python train.py --d_model=160 --n_kv_head=4 --head_dim=32 --d_mlp=640 --norm="layernorm" --norm_place="pre" --norm_eps=1e-05 --init="normal" --init_std_o=0.00462 --init_std_up=0.0253 --optimizer="muon_variant" --lr=0.00647 --schedule="wsd" --final_lr_fraction=0.0 --seq_len=256
MLP neurons of a small language model. Each row is named by its layer, matrix (up: input weights) and neuron, and shows model dimensions 0-127. Each number is 128 + 32 x the weight over its row's rms, rounded and kept within 0 to 255.
Before each neuron's rows, "fires in" lists the words (lower case) most often at its 100 highest values on Wikipedia text that the model never trained on.

fires in: "in", "on", "to"
L8.up577 [ 73 114  73  75 105 146  80  89  82 107 137  79 137 125 155 140 142 164 148 125  52 140 159 134 130 134 147  90 115  82 127 131 159 125 125 162 128 115 208  96 129 119 113 162 138 165  96 131 183 165 151  99 119 136 129  79 182  87 175 156  78 139 113 129 147 106 149 123  77 119 115 119 138 118 140 112 139 204  84  92  80 108  79 150  94  91 124 125 104 156 159 154 148 139 184  49  83 121 172  85 140 134  84 144 140  96 164 154  97 130 118 141 181 155 154 118 193 143 127 169  64 166 138  98  81 195 137 177]

fires in: "and", "to", "as", "or", "for"
L8.up137 [170 112 133 103 139 154 170 146 198 134 103 149 137 114  90 123 118 105 128  88 107 115 108 148 131 188 157  99 118 106 138 165  96 111 175 119  75  76 120  62 108 153  78 141  95 122 144 114  98 127 112 177 127 153 101 117 146 100 125 114  99 171  74 106 147 100 139 149 125 121  92 137 135  98 127 119 172 169 149 129 147  92 126 107  67 143 102 146 118 150 122 118 109 131 138 210  83 160 152 147 111 229 120 140 118 178 197 114  70 159 208 120 138 110 156 156  36 119 167 128 154 159 103 111 113 106 112  94]

fires in: "an", "no", "more", "less"
L8.up417 [144 104 118 148 146 105 107 109  86  98  56 114  92 105 113 133 156 124 101 104 134 174 130 166 135  86 113 158 128  99 215 100 152 173 156 159  94 142 159 106  71 114 179 104  81 125  93 175 152 110 172 176 110 146  93  35  67 145 120 110 152 151 181 128 172 178 115 116 154 100 158 162 197 113 117 101 112 137  67 157  76 180  91 137 135 113  93 184  82 154 118  89 147  74 150 134 154 178 155 117 109 130 120 153 183 135 163 169 118 118 124 118 123 125 110  81 149 159 121 162 125 130 146  87 109 105 128 128]

fires in: "i", "to", "of", "isthmian", "time"
L3.up292 [111 113 163 143 117 109 115 192 107 127 181 130  88 110 157  97  95 144 104 142  59 133 161 174 153 184 128 129 155 118 153  54 136 156 107 118 111 148 122 123  89 196 100 134 107  94 104 107 178 135  88 141 136 113  81 108 101  80  94 119 108 216 128 155 119 120 122 154 126 123 108 126  91 149 108 102 177 126 189 143  65  89 188 109 144 195 157 132 125 145  45  74  72  94 166 150 135 114 101 105 164  96 103 150 147 138 102 162 162 154 118 103 153 141  94 171 103 133  95 118 172 142  75 167  76 114 183 106]

fires in: "of", "the", "that", "than"
L7.up624 [106 124 153  84 145 132 152 146 128 100  99 133 114 137 111 150  89 110  44  88 165 142 110 173 113 138 132 107 140 178 182 117 183  95 106 104 139 177 153 158 146 136 143 166 159  90 104 176 220 104 137 155 110 144 124 129 125  81 140 100  68 100  75 117  99 147 156 145 135 109  89 130 143 110  39 146 184 101 134 104 163 160 109 182 228 133 106  92 117 131 140 206 135 104  82 140 162 120 167 100  86  91 111 180 115 128 130 147 159 112 197 107 176 139 153 148  99 138 138 116 133  96 183 122 133  79 142 106]

fires in: "with", "leading", "causing"
L3.up566 [ 81 183 159  93 130 140 198 108 140  82 166 125 118  92 198 120 126 102 125 107 119 117 130 141  47 128 115 112 139 138 124 133 139  81 117  97  97 139 127  84 163 105  73 130  74  67 160  91 184 111  97 135 151 127  78  99 172 128 128  64 121 131 142 153 143 128 151 165 141 121 153 161 113  67 179 162 159 140 161 114  82 151 164  86 164 124 151 113 126 199  80 153 153 114 136 128 118 136  85 133  77 118 186 145 117  82 132 180 106 153 112 185 117 114 115 130  97  81 110 127 152 154 141 157  85  59 101 117]

fires in: "from", "as", "since", "t", "until"
L3.up512 [ 93 125 158  83 116 151 192 166  91 154 149 166  91 136 129 158 124 114 117 141 167 165 101 136 141 165 170 129  65 118 104 141 142 141  83 137 101 119 128 158 142 156 203 173 130  63 117 182 196  52  87 147 124 147 161 136 131 182 125 126 154 178 102 159 141 119 106 129 128 122 127 113 127 146 179 115 127 176 132 136 128 143  99 160 134  99 120  79 105  76 143  65 140 152  51 162  95 158 119 163 105 116 115 159  89 179  81  90 126 112 123 126 179 144  60 173 149 108 150 147 134  86 153 185 194 129 102 127]

fires in: "the", "of", "by"
L8.up341 [ 95 171 146  82 121  81 167 110 158 170 137 161 106 164 159 175 147 115 174 104 159 179 106 155  98 159  97 123  77 165  87  96 130 236 151  81 126 111 171 131 131 121 116 194 150 147  86 143 143 151 122 141 130  84 151 142 110 103  95 107  93 122 140  66 152  99 157 110 117 116 164 141  97 125 112 104 184 111  99 123 174 139 137  96 136 142 104  90 128 131 180 151 137 105  95  87 118 104 120 154 187 102  83  97 106 154 122  65 195  86 160  58 139 134 131 123 174 167 110 151  71 117 104 107 121 144 178 106]

fires in: "of", "to", "and"
L10.up474 [194 198 130  83 144 140 157 146  96 180 112 180 127 142  70 129 185 106 159 140 110  97 121 130 125  85  80 169 120 140 140 102 155 160 103  66  86 126 102 115 128 128 137 171 160  92  74 164 131 121 181 125  68 162 109 166 146 124  46 103 161 130  83 115 127 119  82 135 171 141 107 130 108 123 138 106 162 134 108 146  36 145 125  82 125 101 136 123 142 180 113 141 188 150 144  35  58 100 105 170 140 110 122 133 129  71 171 175  90 118 118 127 109 163 113  74 139 145  90 158 141  96 120 122 157 115 125 159]

fires in: "of", "in", "for"
L8.up466 [132 119 111 176  52 189 196  28  96 157 125  77 107 113  86  92 158 141 141  95 152 102 172 121 151 111 142 140 149 138 103 147 118 145 145 121 119 106 104 103 159 204  99 133 115 101 117 148 150 160  85 117 161 167 150  64  90  59  87 132  79 120  98 125 168 110 118 136 152 140 134  79  76 101 110 125 124 141 130 145 175 139 127  72 122 117 132 121  69 108  87 152 145  94 162 124 104 108 204 106 170 173 128  65 134 107 163 141 127 140  80 161 139 159 119  99 164 125  97 126 100 153 191 128 110 134 145 168]

fires in: "to", "including", "such", "include"
L6.up94 [126  95 121 166 169 134  72 102 157 136 177 142 147  86 130 109 140  73 159 122 100 181 104 176 190  88 175 143 157 128 150 118 118 145 120 159 165  96 166 120 154 167 115 174 143  97 111 213 128  76 146 124 103 143  58  73 121 128  56 120  98 128 161 138 107 164 152 122 137 127 135 136  91 172 151 123 106 126 108  92  41 152 133 148 157 101 111 201  51 148 110  83 113 135 143 153 112 112 128 144 210 100 120 120 107  98 143 123 104 159 173 138 148 117  80 166 112  78 160  95 169 139 116 155 133 169  79  72]

fires in: "of", "among", "with", "from", "member", "by"
L8.up187 [113 140 104 108 201  69 134  96 155 109 155 157  70 123 117 128  95 116 213 141 175 176  79 187 152 168 135 124  68  91  79 154 110 147 117  96 116 128 179 118 106 142 136 170 119 159 134 173 119  99 172 161 126 150 171 109 111 151 114  79  79  80 144 123  69 130 151 102  90 181 157 113 148 109 124 142 121  94  85 132  80 108 159 158 169 104 178  94 176  75 115 174 144 168 133 106 111  89 170 100 184  75 129 133 135 123 104 131 109 110  96 158  73 143  68 128 131 108 156  94  87  87 153 180  98 104 126 141]

fires in: "and", "of", "who", "national", "she", "olympic"
L5.up569 [149 195  97 125  75 141 147 133  90 138 120 158 127 147 151 145 160 129 147 158 179 120 158 134  69 142 116  92 130 130 115  99  79 163 146 134 146 138 143 121 132 139 151 143 123  80  94 134 173 127 109  75 128  95 172  86 126 115  94  94 112 190  36  99 121 131  80 175 235 198 156  76 119 110 162 147 191 159 118  76 163 138  92 159 168  98 109 127  77 133 107 183 180 139  78 101 114 133 174  88 156 102  94 151 113 176 107 125  85 179 131  81 125 139  92 101 112 141  87 129 130 139 139  94 144 123 124  89]

fires in: "called", "named", "as", "known", "particularly", "like"
L3.up68 [ 97 101 147  86 123  87  87 198  92 152 105 166 123 164 159 111 181 133 170 150 123 131 121 156 129 163 162 101 102 177 103 103 111 113 117 131 162 135 130  87 118 119 139 106  89  88 187 172  80 162 183  71 145  98 116 112  97 174 101 190  86  98 125 123  85 138 158 135 115  90 157 138 137 135  86 149 112 178 119 186 109 102 178  83 123  96  90 100  96 138 167  81 142  90 155 184  95 144 107 118 161 144 110 134 110 147 144 126 110 103 183 207 185 101  82 148 134 119  78 114  80 139 102 158 188 115 117 115]

fires in: "first", "0", "only", "of", "second", "with"
L4.up151 [116 184 196  93  64 138 124 107 144  87 137 185 130 140 101 101 169 118 159 103 135 120 125 142 118 171 118 136  95 140 141 149 132 157  93 130 145 115 130 121 118 172 145  31 111  56 148 142 148 130 140  44 105  81 124 150 134 146  80 131 103 128 120 137  85 124 151 182 109 119 146 122 128 133 205 157 141 185  84 140 133 122 127 140 132 173 145  75 155 117 102 128  70 147 115 188 123 148 129 125 198 125 137 158 123 169 122 147 158 113  67 128 169 114  97 123 115  74 131 186  88  78 119 111 145 136 104 155]

fires in: "or", "and"
L4.up555 [159 175 171  94 102 160 153 109 125 150 142 175 126 139 134 113 100  83 181  95 115 105 130  79 201 117 100 107 135 109  96 133 135  79 112 152 126 171 161 124  83 164 187 117 106  99  75 122 154 105 143 126 129 135  79  75 132  97 148 103 122 128  51 108 118 177 141 180 105  60 147  70 109 145 149  92 136 206 111 147 109 138 106 126  95 115 148 110 148 156  87 172 124 135  49  90 121 143 123  86 177 214 108 152  68 144 158 120 139  89 177 128 125 170 139 117  73 168 162 154 133 115 151 151 161 129 161 157]

fires in: "in", "of", "from", "on", "at"
L11.up423 [115  89 100  99 115 157  92 177 160 180 164 118  74  85  84 141 183 165 131  79 134 126  90 120 195 103 110 181 130 170 137  74 154 130 111 137 117  74  97 151  98 156  99 125  97 138 102 171 104 180 152 136 142 149 170 122 142 161 170 110 114 139 135 113 132  91 140 125  71 132 145 107 109 103  79 100 147 118  97 127 160 124 180 169 108 111 153 110  85 177 159 151 114 209 162 119  63 132 183 138 131 138  90 127 164 104 137 161 141 135 111 118 151 163 184 100  93 182 144 162 117 180 132 111  99 131  78 134]

fires in: "a", "most", "no", "first", "not", "more"
L7.up241 [118 125 121 153 103 106 119 124 150 141  45  94 123 147 140 115 131 134 147 156 119 164 107 157 108 118  89 149 149 120 198 113 107 144 131 185  92 124 177 134 109 120 127 192 106 142  65 106 139 170 138 116 102 132 142 100 148 169 182 111  65 146 165 120 155 164 110 129  88  62 148 106 143 219 122  88 116 175 167  74  86 200 142 172 143 119 120 115  81 131 100 134 151  84  90 148 178 141 124 108 113 134  64  89 169 144 158 177 124 116 131 125 158 116 163 148 112 154  50 146 125 116 128 111  66 100 150 133]

fires in: "from", "and", "mm", "of"
L4.up386 [139 118 184 103 151  69 149 108 181 156 147 126  77  97 107 114  92 179 115 142 112 137 141 165 120 100 128 124 141 121  88 196 123 160  54 132 122 144 117 130 132 160 136 171 101  89 165 116 103  73 193 133 168  96  62 138 101 109 115 107 151 154 101 145 139 131 163 110 129 139 132 150 131  75  86 133 161 189 106 140 161 127 146 138 144 108 152  72 108 192 131 118 194 187 154 122 122 131 110 130 141 141 140 140  94 104 147 109 121  28 184 181 138 147 126 100 128 105 174 112  95  96 115  98  79 146 114 164]

fires in: "received", "died", "took", "graduated", "spent", "changed"
L3.up601 [120 137  95 131 110 133 102 145 146  95 117 123  76 181 148 163 172 142 133  27  91 121  75 165 144 156 120 188 147  76 132 102 149  61 130 128 113 163 122  95 134  81  77 172  84  59 125 140 129 120 184  95 122  82 164 143  95 110  64  82 141 157  92  91  98 126 103 170  77 128 115  86 150 115 136 174 136 151 108 115 124  99 103 152 109 111  95 158 123 149 105 173 114 121  88 193 124 180 124 118 112 119 176 125 126 176  94 105 164 157 168 132 157  68 129  68 109 131 109 177 149  77 137 158 104 170 159 127]

fires in: "in", "over", "by", "at", "since"
L6.up442 [120  89 129  65 118 193 136 114 123 179 105 125  63  89 123 154 135 112 178 130  78 166 163 152 124 134 132  93 107 148 148  46 115 135  97 176 139 147 130  81 116 134 115 136 137 120 164 139 176 157 113 124 112 191 138 100 107 159 123 193  76 150 152  96 149  74 150 164 109 144 123 124 116 195 117  45  92 162  49 101 138 153 175 174  99 111 111 101 136 129 157  96 104 110 108 131 127 206 163 136  87 156 155 130  87 144 107 159 121 138  68 160 151 169 132 177 122 129  85 186 143 163 148  97 108  58 116 163]

fires in: "the", "a"
L10.up459 [160 136 146  95 156 120 151 150 117 116  74 128  92 178  58 184 150 173 137  91 100 121 184 149  74 170  65 113  86 133 176 102 194 146 142 133  82 126 172  71  75  97 136  86 118 126 132 121  83 149 111 134 154 101 102 118 155 146 120 108 185 140 122 101  82 159 144 144 155 118  65 140 206 117  96 146 189 148 123  56 181 154 195 116 112 203 125 104 157 102 152 178 108  78  80 121 168 164 127 130  89 111 107 126 102 173 151 133 153 119 107 123 127 168 174  50 154  91 122 127 125 100 143 118 159 153 128 115]

fires in: "as", "since"
L4.up308 [134 199 171  47 156 131 103 221 104 148  90 191 110 111 123 120  85 131 115 113  82 123 116  77  92 145 151  90 110 143 194 125 110 164 122 109 144  73 125 131  90 115 145  89 131  92  80 115 135 106 125 147 130 145 126 157  70 197 156 114  99 143 150 127 126 119 104 125 125 131 156 118 177 140 104 164 142 148  36 141 126 121 122 127 116 177 132  63 132 143 129  84 105 125 190 171 134  67 145  97 124 152 145 194  97 141 109 156  82  55  98 148 180 163 137 131 125 139 129 119  51 162 161 165 145 133 105 143]

fires in: "of", "de", "over"
L11.up501 [ 93 103 158 114 152 111 189 138 135 131 194 168  99 142  84  99 226  95 158 161 118 126 155  98 154 147 125 127 133  99  80 116 150 130 158 114 146  88 114 122 148 170 132 174 100  88  58 105 125 125 179  86 195  89 166 156 119 162  66  96  96 155  33 192 140 164 130 150  66 105 152 131 139 113 123 139 183 131  67 160  97 149 119 102 128 169 143 148 163 141 142 111 150 148 113 106 172  92 144 162 142 164  98  89 137 194 133 158 173 152  76  98 138  69 109 123 162 124 107 122 106 120  82 138 146 128  81 133]

fires in: "by", "for", "to", "than", "of"
L4.up519 [143  86 154 142 112 152 107 138 135 130 106 152  74 150 167 130 130 161 146 154  79 100 113 117 120 188  91 137 134  83 153  81 134 180  45 128  85 144  76 112  66 164  87 129  84 129  60 167 174  90 164 128 121 166 134 148 117 129 123  83 132 204 136 157 116 174 128 110 173 106 103 135 113 128 116 114 146 153 103  78 105  89  95 106 117 190 157  83 155 144 144 118 152 121 123 172 137  97 105 128 123 135 142 193  83 118 136 169 170 120 172 133  73 160 102 134 113 162 111  71 120 100 120 104 169 117 133 106]

fires in: "in", "league", "s", "of", "took"
L11.up495 [138 140 121  57 125 138 155 150 137 180 146  91 136 121 171 176 122 131 144 112  95 153  92 144 118 143 121 165 170 127 162 116 138 154 106 162 107 156 117  60 118 131  62  90 121 136  94  77 128  79 136 118 140  87  83 138 113 100 114  94  84 107 105 153 163 105 155 137 101  46  78 101 135 137  65 142 179 173 174 117 182 173 133  55 172 130 175  56 107  94 139 130 119  92 100 107 127 119 165 106 151 112 130 124 136 104 104 133 155 164  98 105 139 107 124 161 167 170 168 103 146 115 181 181 113  85 163 200]

fires in: "of", "such", "same", "that", "other"
L5.up493 [139 120 160 112 126 119 143 154 172 149 149 139 120 143  65 150  76 167 100 163 142 119 137 173 122 158 154 120 146 121 125 115 107 119  86 106 141 156 135 148 109 158 120  90 153  93 121 157 125  60  84 117 181 102  93 131 120 179 104 122  90 114 107 153 177 167  70 141  83 148 154 112 129  86  96 123 131 120 101 174 134 110 161 125 144  80  80 127 102 149 174 127 164 195 115 124 133 130  82 148 164 112  83 122 151 173 185 169 125  90  34 121 172 147 187 213 108  92 140 119 158  78 142 123 141 126 139 164]

fires in: "not", "the", "also", "t", "often"
L8.up64 [153 138 131 158 125 159 182 194 175 125  34  23 107 104 173 149 133 114 149 124 139  95 130 149 128 191 163 121 116 149  96  91 135 150 221 134 101 162 107 121  73 141 135 122 127 137 150 150 125 172 108 100 187 164  69 132 114 133 141 128  84 152 113 186 149 154 101  85  80 136 126 138 154 143 117 163 148 142 128  86 136 130 198  94 116 141 108 167 103  87 160 161 173 109  91 163 106 161 103 129 102  51 174 141 123 137 120 112 105 154 170 165 151 124  56  95 126 119 133  96 148  99 139 107 166  91 119 117]

fires in: "of", "orthologs"
L8.up110 [137 147 200 102 135 105 209 119 180 107 127  92 121 112 132 107 118 135 166 103 140  76 170 183 146 109 127 169 106 130 138 133 138 143 151 131 197 156 121 120 104 183 111  85 193 133 105 119 141 130 138 124 162 103 110 161 140 121 127 122 131 173  85 128 120 114 104 129  60 174 118 155 104 152  70 170 162 154  67 204 105 157 121  85  96 135 111 108 129 143 182 186 108 208 127 139 176  66 131 103 126 168 101 150 137 101 125 139 143 164 143 111 102  77 110 143  57  83 131 159  79 120 106 111 179 112  94 165]

fires in: "it", "he", "to", "she", "her", "him"
L5.up546 [111 101  80 142 116 146 115 112  74 173  47 146 161  89  78 125  69 173 120  79  41 109 135 106  97 167 149 117 165 110 140 145 131  95 107 201 167 177 162 131 114 124 130  76  79 108 130 147 115  87 168  95 148 133  93 117 136 138 132 115 139 180 162 123 134 131 145 157 176 201 153  90 132 171 155 153 100  59 113 102 181 128  98 183  85 100  94 105  57 147 101 162 184 139 112 128  99 137 206 166 116 147 145 145 122  67 144 173 128 109 155 131 128 149 129 140 139 118 118  87  91 157 134 129 104 138  74 192]

fires in: "and", "or"
L3.up131 [136 138 135 110 117 193 102 121 126 166 118 158  92 157 107 116  82 114 174 123 166 152 155 130 155 158 101  79  99  90 126 106 122 164  92 121  78 190 140 137  98 112 195 135 106  68  75 164 151 113 212 154 130 153 125 145 106 119  95  94 156 128  64 113 147 159  85 121 145 131 134 112 111 131 117 146 154 143  60 118 122 126 154 108  94 166 144 115 137 172  87 174  96 135  89 140 138 138 157 120 189 148 118 188  96 167 148 132 103 105 200 106 124 174 148 107  46 162  95 173  99  98  72 180 155 107 117 120]

fires in: "s", "of", "as", "it", "his", "its"
L8.up24 [198  90 104  74 158 155 135 152 152 135 129  96 104 143 135 146 125 120  75 109 141 117 107 176 154 136 175  65 122 129 124 130 127 159 119 137  95 141  93  92 109  85 111 107 119 142 193  97 104 145 125  78 135 184 117 135 135 186 181 141 101 185 172 143 178 145 128 171 125 175 170  76 121 136 115 145 146 149 116 166 114 156 137  54 204 136  99  72 116 109 128  64 152 149 124 147 141 136 156 137 139 182 104 201 150 125  80  91 142 106 113 137 144  78  70 145  98 160 155 140  87  79 139 134  99 159  93 111]

fires in: "received", "made", "scored", "a", "took"
L5.up252 [127 106 127  97 179 135  81 117 141 114 152  70 116 128 125 160 145  85 142  89 123 193  82 127 154 178 123 115 132 140 140 128 142  86 144 142 125 163 148 111 136 127 115 170 132 107 161 158 168 100 138 119 131 116 112 182 105 136 127 146  97  65 151  93 144 132 193 129 114 182  72  91 127 120 149  85 134 216 141 121 140 103 137 118  95 124  52 138 138 132 131  67 159 158 166 139 124 124 155  45 143  84 173  92 122  92 130 139 136 125 158 143 144 114 115 152 124 123  75 158  69 102 128 191  83 113  96 148]

fires in: "as", "such", "including", "noted", "to", "name"
L8.up124 [ 37 107 116 134 111  72  86 138 152 165 146 149 133 121 156 161 161 146 151 160 112  86  80 127 114  83 137 132 100 118  92 132  92 105  98  85 152 125 198  78 102 168 106  70 191 117 150 174 121 157 157 148 135 139 114 158 145  87 105 116 115  78 119 114 118 116 134 102  63 128 135 149 147 131 131  92 111 133 111 134  94 150 173  77 158  75 146  97  95 194 121  99 142 194 175 196 113 114 124 145 125 156 122 122 114 100 135 130 113 104 115 137 184 129  93 203 131 122 152 202 140 104 178 149 131 141  99 123]

fires in: "to", "i", "at", "in", "regrading", "for"
L4.up157 [121 185 121 100  99 209 139 106 164 135 101 110  61 135  91  70 142 159 101 202  94 152  90  96  84 144 103  86  66 138 105  92 156 158 109 167 139 118 148 115 136 176 108 134 147 128  92 138 194  99 102 155 138 149 161 123 154 134 111  85 136 147 148 154 174 141 139  89 148 113 130 104  75 136 145 159 171 138 155 113 158 127 174 143  96 150  61 104 158 176 108 157 114 146 150 124  37 119 124  92 168 138 113 139 158  78 147 141 125 168 155 148  94 199 154 132 169 157 120 125 216  83  94 104 162 105 143 106]

fires in: "with", "under", "despite", "following"
L3.up366 [104 149 153 152  65 137 145 143 127  76 127 131 142 127 175 138 105 120  94 106  57 132 145 151 104 128  84 105  85 129 155 105 128 152 147  73 137 159 153 122 172 147  84  81  66 112 124 176 164 120  82 122 192 117 153 139 151 108 137  78 153 111  88 133 120 138 133 125  98 125 172 153 137 117 177 160 122 142 116 118 106 113 128 125 108  86  84 126 209 183  58 156 141 125 131 190  92 101  87 180 161 147 148 156  74 193 116 128 101 103 108 201 159 127 203 170 136 113 105 128 124  87 119  92 144 161 102 116]

fires in: "on", "to"
L4.up192 [171 127 150 120 144 113 124 151  74 135 107 171  99 121 137 113 120 185 126  83 141 166 163 147 141 135 112 146 155 159 162  85 186 136  86  93 148  73 128  76 119 104 168 127  65  91  98 105 183 158 121 112 129 128 172 138 126 192  88 109 146 195 113 111 116  54 155 104 139 124 173  97 207 118 127 184  96 170 142 154 103 118 141 132 154 223 146 153 131 155 109 140 156 109 108  84  66 129 142 112 100 104 126 161 118  96 135 107 137 148 123 105 129 150 138 130 117 186 143 148 139 164 105  76 183 113 164  76]

fires in: "on", "both", "to", "along", "who", "their"
L8.up580 [150 133 103  74 193 142 163  72 108 159 135 126 145 121 158 135 144 156 160 131 102  83  95 114 174  83 173 192 115 195 114 114 143  98 197 111 161 120 159 103  82  97 112 162 121 130 129 151 121 160 117 106 181 148 154 150 116 121  83  55  73 119  96  78  83 123 165  57 140 103  73 118 173 107 136 150 166 107 150  85 113 149 156 160 172 131 118 158 114 140  93 141 156 132 131  97  61 193 148  96  95 169  84 103 150 112 187 171  49 140 111 186 118 174 102 134 133 163 136 130 169 111 135 133 151 128 103 100]

fires in: "i", "fij", "isthmian", "a"
L3.up309 [110 184 178 164 147 121 152 129 100 167 119  97 129  64 130 140 217 168 111 184  74 107 115 128  83 177 145  96  93 125  42 116 168 135 133 107 113  89  91 100 150 139 132 124 110 134  83 109 139  86 108 110 104  60 140 163 122 116 138  90 121 139 165  54 139 169 110 114 104 185  64  95  91 192  99  98 135 154 110 109 123 111 170 104 115 165  69 154 107 207  77 106 153 144 110 159  90 138  74 143 154 139 104 135 146 158 124 187 157 178 166 129 127 137  93 123 159 171 116 122 101 118  96 125 173 138 150 126]

fires in: "of", "in", "single", "as", "at", "admiral"
L5.up161 [118 121  97 113 184 155 150 143 188 123 163 132  85 101 102 156 144 168 130 134 159 121 115 111 183 191 119 207 131 140  85  76 122 128 153 104 141 113 105  92 167  91 100 156 138 165  87 106 173 116  88 164 110 187 199 115 192 125 107  61 121 135  90  75 127 114 119  99 117  67 114 157 154 144 128 133 130  91 161 144 182 134  90 110 118 153 129  92 138 119 136  85  89 130 145 117  70 116 161 120 195 115 110  99 138 148 106 173 151 134  90 135 153 181  78 163 159 127 109 117 140  94 124  79 101  70 170  99]

fires in: "from"
L4.up93 [ 90 205 153  66 111 108 172 155 105  83 128 174 156 130 151 165  80  57 133 153 164 141  97 159  92 125 143 151  93  99 112 136 125 126 109 122 145 126 142 161 102 122  86 115 159 158 116 163 182 175  89 169 141 174 148 167 145 180  98 128 111 196  87 154 138 161 117 150 142  87 119  95 130 143 130 120 172 128 119 167 122 137 134 109 196 125 111 109  88 118 159 184 163 108 156 120  81 122 114 123  98 143 175 126 125 164 167 124 146 122  72 151 142 102 143  94  94 141 130  89 117 105  89 178 192 146  69 141]

fires in: "and", "s", "or"
L8.up530 [207 132 148  92  64 151 123 111 128  93 170 106 104 169 148 104 110 123  56 118 129 144 132 150  98 154  88 134 129 107 128 144 111 157  93 140 114 123  87  44 121 157 108 126  99 174  74  72  96 168 126 141 117 174 117 115 109  80 125 189 138 150 103 120 172 135 161 116 115 116  83 182  95 186  84 137 107 133  79 128 109 119 164 131 116 138 123 200 101 119  61 123 174 157 165 131 198 139 120  90 159 173  94  93  88 133 106 216  84 148 134 183 174 119 114 124 116 210 170 158 155  74 133 124 119 124 133 154]

fires in: "and", "to", "career", "life"
L8.up225 [138 134 125 107 110 145 130 131  93 134 128 136 102  81 115 140  96 125 152 135 100 135 137 178 103 113  55 146 116  58 141 143 159 123  92  94  69 185 162 126 133 120 153  99  98 106 156 145 141 160 197 135 160  93 179 132 139 168 155 116 144 175 122 114 119 125 118 125 159 136 160 122 148 136 116 107 187 112  86 202 107 145 137 169 109 163 141  80  99 122 174 144 109 138 147 102 141 134 205 105 216 135 162 191  67 114 122 126  42 165 124 138 139 176  74  97 100 182 137 121  39 118 100  72  77  83 102 109]

fires in: "the", "s", "and"
L10.up592 [161  71 114 132 138 173 136 175 147 154  89 164 127 123 135 138 117 132 116 147 102  91 174 145 149 161  93 115  74 172 195 132  31 164 100 141  92 128 112  71 123 160 132 116  67 117 111  98  97 151 146 104 122 120 145 132 164 163 164  69 173 113 104 124 169 117 142 159 112 152 104 138 136 101  99 149 106 156 102 139 110 125 141  68 158 124 108 109  68  99 127 132 100 158 134 192 177 124 141  92 198 173 139 168 120 118  78 159 100 143 159 101  61  75  67 148 152 198 169 133 130 152 123 117 126 133 167  64]

fires in: "and", "prévost"
L8.up145 [163  80 124 121 129 192 110  99 126  97 133 130 129 165  97 174  76  78 247 170 107 107 158 164 173 183 123  88 141  68 103 140 121 108 157 145 147  93 138 130 124 167 125 123 131 120 100 141 111 123 142 178 157 102  78  85 136  97 142 175 112  87  88 114 165 118 112  64 101 136 127 130 122 182 114 132 159 117 100 116 160  94 144 114  91 162 159 159 123 156 106 110 183 188 177 156 138  75 103 122 116 116  93 122  64 121 194  85  92 124 146 153 133 117 156 159  66 134  81  78 143  97  91 118 150 105 123 150]

fires in: "to", "under"
L8.up375 [ 90 170 108  62  68 144 122 146 104 118 166 159 125 101 206  85 174 133 150 128  87 118 127 162 144  83 168 110 143 144 140 116 127 159 135 102 169 130 127 112 147 155  53 160 170 130 118  56 146 128 179 177 106 105 152 160 135 150 108 108 100 130 149 163 127  85 134 115 106 108  97 166  56 120 108 149 125 157 134  66 125 140 163 129 132 101 171 154 177 134 126 141 117  86 116  64 111 129  72 162 125 166  97 171 124 118 141  78 117  94 171 112 128  61 118 141 183 130 129 132 114 105 150 110 124 177 125 170]

fires in: "more", "less", "greater", "american", "no"
L6.up636 [158 148 162 133 161 120 122 155  93  80 115 130 125 177 123 103 157 155 122 174 159 104 105 155 111 131  91 123 107 108 128 113 160 136  98  97 117 147 172 112 100  63 140 172 161 153 137 166 105 105 117  87  93 133  85 105 158 162 181  68  70 139 169 176 110 203 137 168 126 166 154 150 115 233 148 133 118 137  89 123 122 129 146 228 177 122  98 125  98 123 132 143 111 116 201 124 106 129 107 130 156 126  94 141 172 126 134 165 134 102 121 120  93 121 132 102 102 103 144 109 121 155 147  82  77  77 111 126]